Weights of a small transformer language model.
Architecture: LayerNorm before each block, tied embeddings.
MLP neurons of a small language model. Each row is named by its layer, matrix (up: input weights) and neuron, and shows model dimensions 0-255. Each number is 500 + 40 x the weight over its row's rms, rounded and kept within 0 to 999. Numbers have three digits each.
After each neuron's rows, "fires after" lists the tokens most often just before its 100 highest values on Wikipedia text that the model never trained on.

L7.up767:505507536401514515486495474544520533573530520450522457535527566491465483489493452499440499568489580463471478489460467521497448519436471473518503423432516598457538493515523532461505496492469495498567515512516453576506474495512498449509483507511445548524456493562485491479483467552429467503472436481503465541432534531499539510547494527496575491559539517486457416508518479534468459491532500528542612464544540441555483464501505480465538494503469476467510500550499518513509509437543470455559508521500463453507462550530583485500502499529483574556390418409515486436519527509475520501476460422538490478471492496425562494554556479481561532523533531455446524487526468492406533513500506555601459472470581486624510476514519500506586519497523548483515538462489481543507511575450551
fires after: " Ch", " Ph", " ch", " ph", " p", " l"

L7.up138:500487461487496471392521460524485568583502494518404517519442485516457562502472474559505507569554552495454507447494498471508505545553473532547501467490582527510522455465539515475478557446455499459530508479549519524440467501547477453519487489472461498462555425520459479431572476495506555557483496501484491597521479547504587421584534601496474500442592497490532487474476466468526511516504532512464522463440487440479442473493510489509511496520467468495571492518494466509529474426521469473510470402546534466514460526583517478509510558536546532499500499517532499491443506474477557499453508482442489421482437454490516503491475523525471495497518596443550610549457481519471481515526515461565491513496547493501567419483545502459461494492496500540544573490524456604450538462593519
fires after: " p", " f", "p", " P", " comp", "f"

L5.up417:466564512463484533522465422489573493441493479527396458481511571504434533517515445483501467558536454524523505520535525479497542447412563492496495441493474575519466450500528517459455495530500582436505510473470466429488433479567472522407456506495470497425514405481543523528471484535553539526526497492484505560473447557555603502532506521476537473497513463516440518560547538546492497568518513491460459406481480481551553502552461547478499491605528485497485523575508496487496512511446454530506503432564513483526439536489511483520489495453519539448493598445504497506532461513463507573473490483545456464556523570477489456486502515515468506520540512490537524406527546523528534476508522569521568440526518516474518437461470490562559420500556523436437489473437501481521467489461542
fires after: "|", " St", "S", ","

L6.up182:477495496466544507574484470474490464491410486434442472510501463545433481506521466553428631475504529452417553492491446551534486515465546517449502526428431521533477555483468543457432532507589537537547414541419493496516536511499495390491437577551467505482544528454495505454528492482459492438471500516476525521488464584490542546540518525533549570513513561441518489529579505487487464469420484553514515501473485507463550479529449449479458522516549498512446471500555568568473517455481460539542515516479596504511464494492508555485546486509491510494531504562582476519497502520574500589484510448490561455459477487480518516454521443516509572552539480568495490469525469501504443490523474485505532519469486467528464481472419507504484553443485488499563534563467518523449486558432480
fires after: " to", " t", " be", "ak", " ac"

L4.up155:506541393494473583515508496457429526548570500510512530569512501470488497473485529418547572479557440504454496471499569544548535467492525542461512424468534535454514470465553509540459452511549516490544551475475466468522432477512496530435486487430502530516475467484516499481433530482541470494524524504419515476492504467462504464446538482442479506545466496502448453498522523504529506567423477556521502540466461500484494496503515473505488470579455496560486553508432572506627486508444443514479489619436505557485473484529503433543482477458518431520551531425513480515484474552439521608526498512481514597531465512498510475558493430490555511540500513468502476447443498522536472465563465499464553442489518510429515502465468505533490517556444581550528477523413491480570516480491561
fires after: "at", " Ex", "ats", "ts", "ot", "t"

L4.up6:487491517573483527505520490520549422544514543507365456535477551463416546447543513465434489564492512471469489485565546506541519411535501515579486474542507498529510483525523485469509500569474528498462467444502499457585498474433478532537502521454451519420492484487494472560453541552529513465521522551462570469532518443511590529487581446454448451494492513526531471529492513534503487483592552493502496420483546508510501545471532432532476471490437451500437527581603548472570470449427458535557444502549486474495509563535570509525398441496479498479454538525499464472504450501479492444452493504564469447521515485491462481512461455533440489480515493557530549492507491442491524507494522471530533460535524386478513543541451494543581497544500529487511478453485486510530523544530526
fires after: " s", " House", " S", "s", " Town", "ublic"

L4.up728:481547420511496567480598389504429447518517534537520525565485566540498520474502495449498500479508524392433498522557502508530548479545474514442513482532464483499486510407542490486486524510557442555533475398468499474502483537498481497519533552431453466499492478457493469544543490459491518518506526529445473506533501509522534438450489499411492523531504480485489484542487582535541520458419531522440450571489564486484460507555452511532472407516456473541463507476556486445487562509474531561525492507458494376477512585500534454482445467518560527460543497480489506476507504439481509522461476445531518475479580513464511474521417487532458498493526504521545497543480466535545512594491404398508516532499501484538459432522473515544466488479488547446470556518515576564521515475533555
fires after: "'", " start", " win", "ot", " Sp", "t"

L7.up631:499458443528495530427620551520549468531482456594475506519528528482448574464474462459468541471575507497483603502483456484534489477538528489495557490502640544545507547492482464446453614490517442505561471504478534482491457547531466438498462456549460458478483486484500495523475506472511513479450420514468498543491451453559490524577502562548468521548496517519486485520501509524489505556420458602461441478470571541480474460583431474508519528498476458512484468526541509524514446514520492556571507485436586465484497543502471599448487456524456459485524507483547452537513531492494562519526509490484522486454441406505506518462449475485446493494499503457516508417475485513530550528486506552529499540537440487462521457466432528494518497477494566428515528522465519523416480510533474
fires after: " G", " W", " sp", "w", " w"

L4.up699:515518436515509512527569489469453542539521513479461525505572528446490496480525452576446514481506467446571591520476487500511472444454473446488564525508490460527539537452454501496442611521600489513465541512426481536512415458466478573446547468536541384541464535497464492450531502495485502522527505552537511531513419520505551493486525451446478519448513459498473409460566509493464549484524520536503457512524477539526522439501461521583443514490481504505505564458530442515478560505538467493501478480491497372551477566470442459447455460498548490510523500514549491473500495468481564443557486478467509519515479540545513527497495425482487538506509471531513515504436579496599456524489448477479458468469558522540439534513550476566516507516475505460529558519445598532503505580465540
fires after: " work", " start", " contin", " act", " return", " open"

L5.up252:429443477482480524497487464513520428556532539524488475522490537525522519453536505504446548504523512494450506406521552565493523398594474516582523519443532481590490553469460458515488500487521570467541530478425562579465480547452539414521435530388399525483517449540438499505541547501475519514482469535498531504464456467474511477510416449527498497489526553501482451506509491515444511476491520539446492494459521442422507521535441588504445462513449523492474516537540477465449529520514435499504477494507481513528486557466507537518521529548487475496422470460549520512461568445465527459499535392489503546549518488485576531416500429414503511564513531503494548496435432493500573519509479441507495486505498493471530560402498470526493416456507461479523466503506498513522507542522504
fires after: " ch", " to", " not", "ell", " con", " Ch"

L4.up493:530486506483576466445490524491583462472581528538501475546566502443481540485538514542506463529435408439491564500486500517435519458538541412469516490530563419541519504484501520519565527472545463482473591463454516533509535502494498517554461542501497459481496442514435450427494488506495537475543469461534566493385508540533522512559552461496426501483548513516446474546521550488507551458548494535535542527456482472496461442464485567484445467486478551504514526483494523484484464491499520524463496456464479534560460570480522554457491442539452500543435501485529531458481450476356505492522504462517458521518515486528453494482467541522556458526452513574444457497480479503472431521468497430467493498437557467530472524480503462569589559530525451498550504471469602595480457525493491
fires after: "un", " Vir", "im", "ar", "n", " N"

L4.up104:522377493487490502618447505569546495475478491501459483530523563392515477453485410472536553539515485500484535502508464566530474533481453571568483531512457513463433451531466531484444527484473581503494481489511597524530557469497443463513507552549478553535440511507515466530463447484450569516512483506476452487479439583476434501488450495559521515570502467527528433505449482527540467444581504529449521510548561492483543506578469525558524567595505485454495498538480439534555474507500416529542497540487451478426489525491475516487534498465434487547519514474442563455527529470455553576548507510517516477498510439474513493453470504459451449558493447463507485503525474488537484524534494533558549453502524445550423474521546468544524477497457442509541504464480516506493466578527504
fires after: " Mad", " G", "arg", "ac", "ask", " cent"

L5.up496:511518442514577460469462517526488421483477522518503552502519495492512505476502428477440507532570521481508529516522453554600463508481520520493491565430490447411512472460543548488492483480498500500444542539457523554526482532478558474502504503413400533466529581572492441456503491491460521562535557421474546546525509514541547573440539482524481476453516487481463487494503529496548541508500492488529510517547551492465481544507506525456562413436397500495462533481463579463482450455501500465557548536491480457503525514547493471525520551484480491422425550554501506509517490484494574451525478407523491489499487501496516573542501505580432582502530544465474522497471561447474549560528438452505464452514463431547456536520473472511425432479528554486536570569491476454480520459572522
fires after: "°", " acc", "ps", "w", " h", "C"

L5.up428:472517538459524527565520467461480551561475448493410526544505494478541529520466514523496516556591458452489479551477485503503582481408588463561495530552419487538541547428538525533546471546582516475521515462501484495528476461492537474476423464493497509459483522600511448543492470508448496486539504484482450461535523469550528467452502560424455515530504589476493485465546506468514499475512413531589503439505510501485492575550522557463522454519466538445526476563521486515459516518466558484521520517487521450519490461465470475524502463470523456577337483452563498513526467528491517508510488533486567465493498519427510489510487473396469484533528520488501571541437503489486507431504475558501474486468479546491440553469511482551466469558532486564444486544490469474408476551456478
fires after: ",", "al", " .", " St", "ity", " Sh"

L7.up609:539456527487465532475561501502478476534444439514458547517389501544499506466455463521480488524520520449446471511473565449425470445522482550509483532540534527477455509487482585454536567594450507459530459457490444451469507468593492539495451436453435559460455453495528490466553496539509506499585466486557519563474504509554498408552496500524482483490480526518541529500487516555514530450465596511487500431474501430519519412568487484516513495510505468429526473453485547468563505524451524475537438459499511448497486547516527516479513530526480476446472547505489514476560510471521504424457532507514523459493554498532537496470472447430458517516510448496543486515532480507505499540593452507602588501528453557550520488526549515522467522516530547515467508572529532579465531365532457
fires after: "\n", " v", " w", "2", "1"

L7.up471:504469530450449510496476542485482503617520516401525537566490490493536539519541463534549473554480536439508488497485474513479549451539517556558462419546464476423483497512564503496495515504469498489376531497464499518553441464553423471558453508461506531517452453517462483497511501484554589533442485512547526531523510492506513529579536538454432559461554541493467420466526522473530511442457522539513573449512419543512433539469449483532490472472484501558507538462507510439576487486459493473467421445536543523449477509519519473604594500439459480478493462486524512489575524508602491468509496447452527492451456494413539514460481467498517510545506532438503509491531520476515559485481551530484530436458517493538586506522532479571480555520486504518449489550500464473452517500542446
fires after: ".", ",", "′", ":"

L4.up123:468518508485551495475471526544524500495511488499483479513543545504457575517557517511498546550493500508526488529563485476469513426462497537531478491472490448475497452499509499488480436520527545471521463511418467463538570526510410484527391539473408534432449521468506481441476522531498470479474474491515515597478464519552524544455518543543520528498437497515542538525557602520481426503473522533470515513527512449495521580517460500436479492488489470439550423559499537532535430525515454488590447539457486483428517508504574518492480453477403386447441503442506455477535449519531514484464552526517450438465408505482507524466479541439561501532524496558545541465485468428505508530498537527505576536521458538487461542448449486492507483544560592532481493500479594591536512506483475
fires after: " l", " the", " L", " T", "eth", " an"

L4.up118:480504535554563461486511455550514501496457382489488526485493518453506474451477495518502588510467520543481512495483529566551446501468521504489436477487537469500498568443559472509487490503492497512399541493490520514541478487505564457547521538426415527560453559519536486471521492498442448577459480526443384556461508548531478501513519491579483473516526571477517443536508506531512564457511534598546493483501458522530510431489477478487546459489436382500509491407483495460559430395511416545537500507515494476516481517527487529452505472519512507457479521583530487520491548500501574456498469519549532530513511456486566452494445452512444580486505516418475522476491519502555498499529550443519531503450470438432514446414507513495493490545474552493584556474451512490491551472469515
fires after: " W", " w", " Bro", " be", " In"

L6.up550:481507450512496472567542538550469557548520463514497472548484513489492493552473493522435531551495489501488505478426439470550546538505516564489524484465499515495560501473451524506514527542531532487482513491485506470495462545495497395496493502475448541579578489524531466438416518472510532500453400474445424474432459528512497460486473576529503538536482468498495466543515522548583508507491547480519543452469505464578432506492434484458496505536511532594468485526519458522487465486514500493540478515552373507443530557506476488519514545437438481465471529501558485525529511497463664558467543462509496496436500534484551507492514457517515478482523450475543485468515470505576442472482467469382597495578537481494524506452438508554512434465491484418470481515461518466491450489511595
fires after: " C", " sc", " c", " reg", " sim"

L6.up187:519484530412534548522514463564528459567479467550509464529546422453436504529473510490514496474501463505481471487494487521576593517531552546475502473535522543467458481526535496459449542479464570536538524404446473423501521551512512488512471492488492524470476466444562466506438495482459501502477486518515548461521561564528534540475406544455539461526506500486406436408447520486486486484501535474530466476487476516548409495512507508557512476557389519547434545533504483491576526465519539548523522474521472480426464496503483451459520536527477518495496527462453491472474462435509560539478545517520505518441519503479534431431524445480485444453565520482554464450471590497497473488534521491536564546463488533486575450476455466586579443495490524418538515501511552609529506514502547
fires after: "p", "it", " Sp", " S", " win", "ap"

L7.up470:439536541440486525566561518510573546501498516514490519500515581464458478483486505566515486519557518417482530479455518527577452480499495552548508481519527530516394464454556457433518504471530581486411459531524619453496515541487525453508454503427436518470473522468434519499502508561460471606563522536511561517443528577530494543542534535476477511465575554434518499492448471435506550450478526498526449503428487520510508451533472493540510492478478449581506556489577519549584506481504463477512507455452489460512485475431586528477481579493516433535474513451540517511529509497463519486473499511418495514420536435493516531478480492461519469557520528446539495462463513532507544476485463550521447484474512480545499468515489468442531492487518600423479474420508520553515510487528476
fires after: " f", " F", " P", " p", " app", "F"

L7.up411:430528476495473504509441495523507554525503474545556490552529468456443485519452496532446539611542456409488519455510420483491478563564464484508503447448493492483452474473523564466480528516490497470490588529532441529517540582511445558490514535455515495498457549559502429491421499505520493490480441537477447483458537502402457403490479420527533443577556508493504501469469546566530527440493499519460522532444479515560525494512483517467470451606437502578485528552539445451539474483503445480535406475483471513522475520486505491421532578480520570454514556505506519514528575487512526513532542471503484549451539560508546559428516443522513479532499515476494504517590544509511488468545502501473502403523533492550476499464482470455510486528483490434530463535452584523484535503527545
fires after: "ac", " p", "ask", "c", "o", "u"

L6.up727:420411417367530528503492455559491570493505505490508416522547454494460468518536429522476537546445516440520481499508535545491467501488564567564505518445472528460513482501524496480427509521457489565460541448457444489480488481541486527495510590538453553481508483546568513468493517471418518569501460511491500522422450511401494528550443564432560472468521490468459487477580478495470508460501507473569555491462502460500511523481505473515510519566531503548513491495522563528550548468476441439510567518466438511475468489482485471509504540434451543514500640461442499524492485533475551491451524540532535539522493537456507430496493432493508488553503523462431504477565494514507498503508562491456464448468542490505562553477491490596494482499470465494450472490411548539507505467538517
fires after: " c", " com", "ac", " C", " R", " L"

L3.up13:482475523492523520507538504473478540534463461480490493523510505461453528475555435469503505456463569491533493489505520577518471548523499457446460492600528494489422443456482504460490530532522537474507514452463482553516491545488443523556522450494523455586403473440486504483485517542469395539482549482496483498412424466491509530531543482508548509529492522514507534486512553555466559514487526527550458495488513507509555460535539567459414449440436456527451493437568504597499445468473511539500451467551488510528494478524543451420471440459424480555555553525472550478479533459565459477515503475511475445573493572460481457453503497482499585489519527523463590538535529513582545495548519544542468491526495522540511510493487487476519533538484485389473552541412500458433543529592514
fires after: " appear", " work", "ot", " ex", " oper", " te"

L4.up624:494547460462525438425468512472425512535489428536479555509546507409434520441517495441516529491508489489447492482478458528518502500420478522548455443496512567495556488452534482544469475518547491477519505466510476446543549535536472550503450496550501537499515509445493516509472506530500473514485551479522575541567533535467533500501560548479525544453397489493541485496539466446505517477487468528520576483522517538456430524457515477530467512470496536578537488432522470493553496509457481493533497526516488513461485451504449509540555491446498525462506489383499537481489531504501524570581612448463514469499419419499541493476480454478551459573581525490508494507485535507472522635539471529459515515465507462466447553495498531601467463443590554569444484500478447498533432568551497
fires after: "at", "t", " T", " L", "ud"

L4.up396:462530537524515515517564539493550595470499492521483499485554507484523525487545482517443548536502452517462536498508518502534483389554492497503447487474510503567570498445518417426504508518481542443473517510471533424565494512442496461533526556452375564472495523476442483549447501506509498530538505456448485558419522488520524429488516517531443546488430494546482483475479484529492563471483496449466547458493556489557504516480522477516567461544553498485477558562515499541517443481490524464511482441515400501558499529543545536498439522541435448489416516521611473567534472469494526462477496459510464512447497489497540547558517461548526512484526584481555541464490459499501492527469505484447494448427550455434566510475461471509574478479480585514459457478510450512503437605459525
fires after: " r", " R", " l", " sim"

L7.up293:509511471498550451505535492566496543470528431557490517513574516512491560569545423449515460522538526490522468528468495500577524529509466534557522505539471565535497485509463432453448473538448454467497525514528538528493574480512429515499487516582482529525462636492510468506510498526464481579502533508474409603529531460465488533464508490477516499486413496532491544449439590437497508479518408478550506436490483537523551502531522475443460456547484512428464456483443510411472509446491512503591521531532454466474475481563521512494532554438535451462483536475500559545452551553453497564481480460503436524509513474431490526505467491501488495544526416557473492512568452574496505534484513437525503490483556446516518460474448486449456514578453439470479565546517552523515518520476488
fires after: " D", " B", " Mag", " K", " V", " L"

L7.up382:433398494467465538441481531524516529514432500601463459487522591491554503451539498486515553478480450556487531534456479495562515551521564430469425492543527542506461470451520538511503436473512476469454522486506510483540516536527536447464556489417505497560428546502446525531485505540507475513494466506491457496483444475492493524506481521457486431465484503507593529525483506450535469459444520501531527460502534388525484474508499467555499546512515470515505516515507438452497511483371466576538510491535502525467490481425493523541514493437501519543470559560576457528558523510508550485523479460442514559463477526495467573450467500476546539424506537531502505532484518413464432511445483571483536443570499470443519492512537471541452400487522521465499566516456435511540486436584550
fires after: "-", "\n\n"

L6.up554:466518509458531537531468502542536488533468531476477494462461468516483466501499459532434519518484463504485499520509520468552509409480553527626525424480526490520488497494590521482510487426493529501413516489448534511545459500530483475551430497495505452532519511489502511507473490531597440522482458531511522550468439607493514502478539509522466497440440556467599486466460537573511547481509508533512536510521537465519530491458531444398516483481511515537409531444501412523520470526499509454520438516495515499509492576483516511565398454464535538554445563477483543541521501490559483491533491439481574468505447503493552573465443521486442515571517499492549430487448465446555548497524485468493595402607524462500511528507494527515573507522563533547541522481505495500510438517432482
fires after: "==", "===", ".", "′", " ==", "up"

L4.up333:396548508482475523452524436456461503471480513498508462473513441454491492476605489500486537429503518512448482425570510513524488390504489532482447482516520475472547495426585525524508523508493487534536520509471539427559509510493501554510498521528476478428539457479443514466500482566452487558592497546455508540487543521491584492466596557556463564496466586459503422434541482580470476536476585478474528542537470480547495479475446463538451489473449465423508504569539505497564468511457411491453384516468532473464454514515494521527459535539536505458429530505520574514489541470449508481518512518455484488562476523487505519518459505562428561495487573525546573500487511468455486487509512476499487491446536520463486504513453523500487486463562499532523524579505544571492473451551518
fires after: " N", " s", " S", " was", " h", "n"

L7.up156:562464544474610422483509518492509472495547457462501456552540532474521576550539471478517515506534488474423537548469569489397538494477539427462503515526502551483517518505476532535504558513460465544543479491534515475491449521531535549475479567484513474456508502530511462408461485466523529525479588420472554539469466439497515495445499495463487510486477447508498474561483467447487510471455497508559503487458472532545447444505497468504435519518447432486529440480482503503506487476517500565485440500549546517477555444544507540468509516460553391491436523486525498448508442496489510411521543531549456567508540545520467539442458507632535528560579462497521461546586512500492498557478525488411593526514480519497579496492501509512522582525570500511484470526441555486461430486522495
fires after: " n", " N", "r", "ar"

L5.up400:445494474463535495588552452471477516463479522516471454471497443476464559505535500459493538495562529498480503507487483507608454482428478485518417519531473537526469555413577486468458528510539577466492474506454485526470533540560440502489478457431452473477537472530495461486532503514510534527587509550552524514483508510544581521474524520540506551561463531494436477524464568450486512479455524530524559483531550425458502586434396512452441470532431405488503530518482459485549421469500447477541527454497550496442481525495575464464487490496454494509467517507526492477437526511542486504521498513521481448466489500417570473547489529555442557457611560571522504508542520512477541491503531503511532499555514531436539496474516480499491522537486559493416530407531491572510530562444520
fires after: " H", " sh", " Y", "w", " h", " F"

L7.up264:463408554452470505502456558565464534563421443547402446519529568564529548428473480562402540517498540537492481518511513495528467524491513484442486477470501531530427500475529481464496461535524449513448534533451502478502567468482433453451521598516489514531499535479456506485538542554456570511459483484491489483531457509476511522469429489471499485510493536551465523560415485474480478462462547477492559451552509382498434534592482432509505517457536464542519569542498474529480549491468513559563531544456418512469469519501493517409500568426494533557487515535551500513475523568415544489504501452514527525509574453539507499510528484493557442517525507550445453412575515440521432517516506530470522523512465498519512548461482466508439481505468505449496495523504466517491471497533547
fires after: "\n\n", " a", "-", "C"

L3.up579:537471426507497447486545464492532547526465525492533511510528469477486538465493466473460473485570484506510560476541479491457516486423473438486513498441541547567476471492528526488497507555511562413534535524426537495421520558500509452532540472537457445531483436574428458407478503552491535464482582470518422550518459486518502428501458477500496508467429535439488466555521477553490611498462534485484575527483488495446489555449534521462453527494446504441451594490454478540533478449547470533524388551517490478508453506488534507512469419469537468464555504549548612514441492499526526527509558489446485519497497453497500498470491472504539572535509525559556549546464449511428497556483530524500503501542469523642444521511545535489504477497503456469477496505530489525474511524577513
fires after: " m", " ch", " inst", " Ch", " th", " conf"

L7.up74:376538491460548523463454482471481475542505400556436474557528448611478588443506512560470533471525463528488532473468498561499517439489532496440509437565533600563474462410520508454497542436505486495550526463459614455487558496469498486555431559486534472488475487513479502483441535590572498514448534511512511471424520515503489545521494506570489462487484512486459478433458432507495525540488506503527437487480452498461484476447449431438451437462495492584550521514458542517438526491471540483548524536504499523465485508508502517497457495521510570498498480544539489530455506440540517508553483483487483447472529473488579474469457507512517477512512504514511487519498535484513538538591522481580471481520528532486472499474546444550568494477491489476474566558524511595429532473541554
fires after: " F", " f", "er", " en", "f", " in"

L7.up507:466460471478521505480525482525494639561527542453477471546487512557484485480464457535490501524541516506452521516461502543507406496507569500470524493415598542462493482475504525497438487424524555527517559524493477522485477511473512531417494489413514595470491522497488495470498484550500457564459465493540452520487527538477540539622453449507486511540462515514497478483504467448475479496453457519467550497507541513589480460526486493464426482541510483569483530429506499476552457516476456490562464449538476548544447537462476502421490495481575515411518454492490508527505558432467479514527506437491491441452509413510517454457539492554522475458459480518467515526543588505484553543509576556510486481537413480536507453503484528467535478518471499474563605467475490487516487613545572
fires after: ",", " me", "ording", "ebsite", " due", " p"

L4.up82:506481523447500500467489496523510517522528435519506407605522456566450495498487432516503499516539431486439494513430536480438510464481567575521508508552499452433430502495527554485450489499513482536477549494525485452525486502504525447541493482490454510521476506497516509465454509563538584516422500485436468482461518516473486564483466537471490474466528529523482527585510520536484545474585529478505511483428483486462492465506512500566548513598504502534640577430511453471548476538490462485468534480521469501464504510519506521447531551513495560526527535519532497514445477513430573524517487568486498529512558429575512479429495463479596456497569535504502431509475553491524469520508472476505508495498522496517516428454508431536549477463426462416482488494420586453541425561410519
fires after: "ig", "op", " Que", " reg", " sim"

L4.up260:400567495524520569503529528508504490470433536490549481523501545543522541461525506554472536511478520489492543478590446566510443481474530492510533503469495517503516497526500498489453518511480539554424471493509497487499479591528426524530493446507473445441408458558497534506496485490430505510517471513469517559478486550516516533467474520472504581507442585423491483436545514508525540501499571488568443536500511493591516428471490535480445508487526461426595461496505562494526474465514507508524478449487535459449442559527491600468481499543532498488456503505539489468424462500506474462457520490535496453485476496503488529452490531502546481555535465526428519429488578439499390537521521490464562538492536531445479470444394468517552527447540515503524496547413582594560458464475517
fires after: " No", " a", " was", " rem", " st", " l"

L4.up341:430499483469483495508494428568495413476471477522477511517454481509513513468570519531492529533493503507524487542473486528476579529494457500530471510631494493512411513442463500525434530512522464503470500500523527556507552458509455515415495493545456606556507545490469536520513480524425527560536517563477491464464522547497514511525510446527472580507434495514465495451569579516577488460523484552519541545479475499480498508555533564375443523477426460463505527541514570515521464501504554510476504425451516476549441458558514504506500610468477458610510527529496492413505521481437482530533568473520494496460503536502562560483547500530508479529516434469425518478489466424463572432493465411519478473531515501503457451476465492441510528480545525533505512475479523472480438472446521
fires after: " of", " which", " all", " for", " on", " when"

L4.up120:453445479512477533571494452509449562451531507475535469480446450529466494474552511553478536547550491475484523439483496496546468503547539455517470566496567515576484504459516542501503590464544475486525427488498581444492457506513510564451498505471481500502533473500504518561509513496506487492546528547396507539517480485546549535489442582442501567520505511462528472470447502491495465446513506520457534512567492438477516497446436528519396491493491454454496520502512462441522507440562588514505449537456507486412436567500538471482446530518553440524447482418463504396425501531460512534502525542538550516462517481477529500490507515640469432549557489474507536560451495463501532493497545514528495532571495463559505465400484484490418519446499596518448512509499546518506487490513492
fires after: " one", " bl", " I", " O", " some", "ust"

L7.up558:520538546451521491466526501471549490578476449532516518493529523531491482494492529500465563449532533491396545508509498569500560441541486501488526489482536491530456560460533510468478531500462468523562473548476465462455478507520521474536525507541454454521508485547454497456537519477504417513548552466504467470460537491432559512535491472593449511506494482489543562423560494527469436452403494539512539534479508436479504348482471439425498496460573505544496501512459550471440466433503562497561463493474529499518493487453523541435463496470546516509481496552500548493475461468515550445521619517517491470518491530436576576480507436581500582559466507557498491501480508456534491508435558467436490542448471508480490513466506521535488495479534466627531467546576513543459492484519542
fires after: " ch", " to", " t", "1", " h", " ev"

L6.up252:461494544517533459481459537507528475513542452502504473512506481508469431460568535433443487542463502508493551487481508511542554469476484483555505529517511402540526492512461436512500546502576522532436521489434624488540526440485469524577440534437439478544503531566529514505495504543512518489535491479461500517438446485510472581530466496526480521463494522508563505464525544588471447510466477551466502434493481416464496467540479500457420492532553407508563449474516506480439490432492479501511496498479499500603456500563562549505509488482532446495452484579536514497516493467497479530474486555454431541558549473490493580485493477544487574547524536476439538489472411480490493546524515471402464425479511510461508570488545492493498503553547446576594496523495536534535507556411483
fires after: " r", " for", "ur", " R", " m"

L2.up379:489397481469556520475443416528534491481512491501488500499517509462471440441514500533518495509547481454486520455449436498547503545512520464520478508556510537535507451511492545501523492566519621510484495475505566487523479515521528521525511582476456551457423517459562467447493503486546517491486483549522512494488512497505504624476534496478560450532471517475438480559560512525555554435507449500576478477487538527492468507484520486566513432492464516442439427479581514496439424509457455529539495580506465473431492486610523490479530379482524535469547433511562488523503498462484467536455532542530483545538471479492484495478528450488476559545519506579511479440326480496499505526523459495484476514463557454553518548503487531545549452546480505482500467450522548508492419506501483
fires after: " C", "ou", " w", "id", "en", " High"

L7.up327:410437446527467510549529425515467507523512542491454486461528461569490481536496455508410506519411538519545478482507495539528494473519466526579520512510437534483470514517516472510527547533440501572406506507509504503469437459462470489584442401456450581521477562530542546547513479594514403513546457444469487553445534516459540527537530462479478428457468516503487529527495515516482490480544497492405465489501560492540578467501390506492545567515540473508451476527505459489548514432463479463523473474555476500500522550537612450523514524503465515461459501539459523524505519498513473501483530471477521501469520503520521543487491468455464471565465482448496500498481480530460597590470509480451469480541520479513625503476425485503552496561482530434543503469574522474548521483480513
fires after: " B", " D", " W", "D", "B"

L7.up222:554523529478457548494523488551572516456559480508413520504516443547431504469532471492499531531531483499471532531447528504448541479476544503521493538540563495531489480511556434530433480538504563376507457457479514470559491507449512520491459496503509523553452443587431477405489505580521518453609483485492470486513526564551484491561475467514432430428506502534542527541519519560464497525483421515526532537474534458461468459490472487480438517539449486536448527459465501502530422433526476464479406489509485470515456481537507582458516490434547545502475513526569566412502457443527497502476512520516467488476578491537542449521514506508486446508539547522480477489546567515479498462528522506399579515499456512501551539477566485490467435526513481480427467492558478529598496478470486
fires after: " v", "2", " p", "1"

L6.up730:508542503547502431469510438480489461463498532485436517501538521493471526458521514524459455570482444506492517440553463512529458514513526494516484544490448563502413439481494479519468507470481515553439504477454510471540474516463496542427492424498434547493402518568499511449532497530532448549455441543500483564412438509470494512569433486524512532535465485439484575531477546529514555459454539518519484426485509455544502505466534460493496548491489480502461512428526562568523430500500496558474481432497529538476492547432491508575536438533453441566482524510542541445537505518478527553535574512558497508478497429517463391432495505456430527527594475561488512467482560531494542531521466505518457489489494553468581383478444476529584477476522509479562516529532468465529510503546472
fires after: " (", " a", " d", " r", " "

L6.up479:512490536437428533520513463552492535519477464551515547509515448484421532503479508554521506464462531531485522483489544543420630487541542556514529505557525467414433456499475531497512518452499533510500511508505438526543477517606501542540474455549528477562560448451438476527503463530468533530512562530442585458573525512489492531611426468478465454448531523469552467515505514571513469482451469488549605479469469447509415539465482481508452499534452466479520516506478565486481512491468487502504499473536489498496509436490542528490581489494503463462504464578535497457438495512524506535490486530492442490474531511486491510494493467554482556522495513449497474458485579518459491522540445600446429535470459488508572477460483456497467559555616554472484497417509480570476567496493490
fires after: " p", " P", "4"